{
  "positions": "rope",
  "tie_embeddings": false,
  "lr": 0.00208,
  "beta2": 0.98,
  "warmup_steps": 264,
  "dataset": "wikipedia_en"
}
MLP neurons of a small language model. Each row is named by its layer, matrix (down: output weights) and neuron, and shows model dimensions 80-207. Each number is 128 + 24 x the weight over its row's rms, rounded and kept within 0 to 255. Numbers have three digits each. A neuron's up and down rows have the sign that makes its largest values positive.
Before each neuron's rows, "fires before" lists the tokens most often just after its 100 highest values on Wikipedia text that the model never trained on.

fires before: "\n", " a", "al", " an", "s", "ed"
L2.down134:109141111112143115119137151131075129150160118097128134151163098122125182166136101164117145120122147146169136098167128115128133132104098132142121141150142117108132153082165138135144117141118115089122105117145128134101119129115099143147168114134074165131122104139134122102159134145160160130118163126114051140111133128187159152109125137120094132135134155127130132112102126111104134120171

fires before: "\n", "-", " ", "|"
L9.down437:126132156122126151121137082147172103177098133101083177130141105120104147139123112146120127090110140112135111171116130116124144141150143180178125150109091130133161112137143095109151094109125122133129115111122111152103086109120118144147149137139116111091129108119136149116131148108109102153159147110120118159127137116090113156111137117158163136171130112151138135081144130110147151129147

fires before: "s", "c", "vi", "d", "st", "duc"
L11.down218:132091160117100115077125107109158141109116127184150074128166135143144105111146148104164182119127168126149135080123124147113125112149109106186117151120146106110156120130122135118135135136126125125119099105125146101127101124139139146155105105099164130136170085148136097148164141160141134121147066196137154137169109183130104151115135104151114109121121109128122165102106123122162149094137

fires before: "\n", " a", " an"
L3.down377:146117139184090112152141103119101116171121108097168110140087134102112162137166120120149096154148124174139168113155142097095118175156130107143132113121146134148134106148165163122124162128088123095151123152140091113100102133167096140133173126085093135131114149092145137105111158135148187131147138121113107124056126136131083165153138154131107125111129164169110102122098182116146151112129

fires before: "==", "===", "-", "|", "=", "S"
L8.down485:105115116162145161070124164125085130105112059104142127157168136114154112140129131120141093126123126106141118103165138140145150123106115116115123151141107104145170072139156164144113138096156125106099123142107171156138100156122157150104108097088144142117138133114136131063142127120143146118155085110142107137128107136090125104181127144102137131138126122155133121122124119144152116128135

fires before: "==", "===", "-", "S", "|"
L6.down259:136137136134113166155128197143101107116136112155162112116141140133148130119169158120157099147103146129114120112127118159067150135078114120108120124147128110098156074142147130134136113126131102152113122118140110084163088113117134147118095141110118136115104113115114108070146132118174185091127137141091101147088133118083112139147108132122116127132110106116138110186115116119135118162124

fires before: "\n", "-"
L8.down233:127118106138120124122116133124132119143125120110153150121162149121140127136152136124139106119126116123150119141140126148116139133081118147117107133146133117125139130128152127141131114126125140131129114126111116095115145129133122133126133122100123138133119140114118119000133127136138128108173120125137153133118135120129131137147155136121114118130158133134156133126135107118112114131139

fires before: " |", "-", ",", "\n"
L11.down467:137126108077095147131151086144133116118165151122158067121158110105127111145127088165139118108122113153131149152137122110114146109118129115132144159130077172121156087119077137165129122143116136119158115153137135147137118105103132153159093099133146104115115157097119130139101132107114083120179109092109162155150090105131141169136107103159135145146127106163128144128113122068093145192135

fires before: "\n", "|", "-", " "
L8.down3:145105143137136108139152109144106107144129122111155130107161102133138141146131145102172129154141108149155125120140101133169134148088116116127116146128135144148130135138136129129110113134108123124115117125162129098106100134135107113139114102097143125129113118144094121000109134123151120082133144132119125092121144127137129117153125118130138156117155144110158138131114094097117098113135

fires before: "\n", "-", "|", "und"
L8.down49:126120171123122158115112138122127144132124145116117138144145160112124132154098089128140097120139105103148111120136163132140131157095120093134133150132118122126082082104143133124106102132145118147156144091131096138153130150125162097087134132123134140118150135078123143000161125141097116101178126155148140124121142126166137077131081132121143147124117140120132132147169115106148099141113

fires before: "|", "-", "\n", "===", " "
L3.down251:155092120106136171102094117116104126121145131117144153086143086094131110121141133127133101145126104151140133132115165125151134118125106103100102134167119131165149150102141100153146115121131172129122125157119149096104156121088120147110098130126091105118104189110129125115130127114152078159122116129144154113117122158125199135120156121131092109143113114123177149106124082106160142151122

fires before: "\n", "ed", " as", "s"
L3.down185:139117097077154134144147159088142137121161170112139134114117133082129163113110132144092136145124139124095144111186137165112140146051106130097102138150120107128096156126133117113105120123087137148118130092149103129157140080097158108124138109083131123155119108145112121020152130146105133142125144162123125115108157145136123176168172131158120101109153184148134139139100125131108135158097

fires before: "|", "\n"
L4.down31:124129126132113133124120158118131121119115130135160149135111104120131146149150130112150111135156127117147150136133123141122114125077138146139078125134135124117190139151142138126133086130141159124138142155144118071090129117152146114153128115070126097165127138135107111000129151129184133111121129136147110119140111144134129114166120125128093151144145121118145135096141103087128117108109

fires before: "s", "ed", "ing", " of", "d"
L3.down160:111118134154126110121128135099117167111124111139131138124126117128122125106138147119121148107137134120149143123126144133135108159073120107133107114143146105152046117129103132101151085134102143139104128088100149117174095135124097188157079098109128118100154091170131144019118135187127136155130119137151145149125057101141147118147103129140086100093138099140128142140129089098109125126123

fires before: "\n", "-"
L9.down59:115147141120130150141133114133137144120119127139130121148080128119141106142111075153132142090110155160094124138106150127112127130195115124117134114116109133142130137121102122129142113105150121122139107143122119131129144120119119122104127113145147130119137139161113117255162140137113151145127125118135131155140142139139148120124120135155154124153120145118108127137141174155164119110109

fires before: "s", " ", "\n", " a"
L6.down5:137088114099116120128110150139132184142108113097169102139128097097145138128121153145129157150114128120108138153095097155168160138148121122103132152079147100138096129138113095147110138107097127118141135121149135147137102109108133154113117121094114127128119086154160158062149102162142115178106166100132169117105079104117138116159111144125128153102137157163084182105118116100079106159122

fires before: "\n"
L9.down260:132125127128120118138113105118109156123131105119111131143094116114111080125104134117120122147121122144111129127120121128127144119135134124159135121117141112109105155113112111131148135126112135124130138136103153146125160124129114138096107099139139131127137109135118141255127094127090115149087105143138131117141099129110131113140122116115127125109171135100136146140131167159143137121094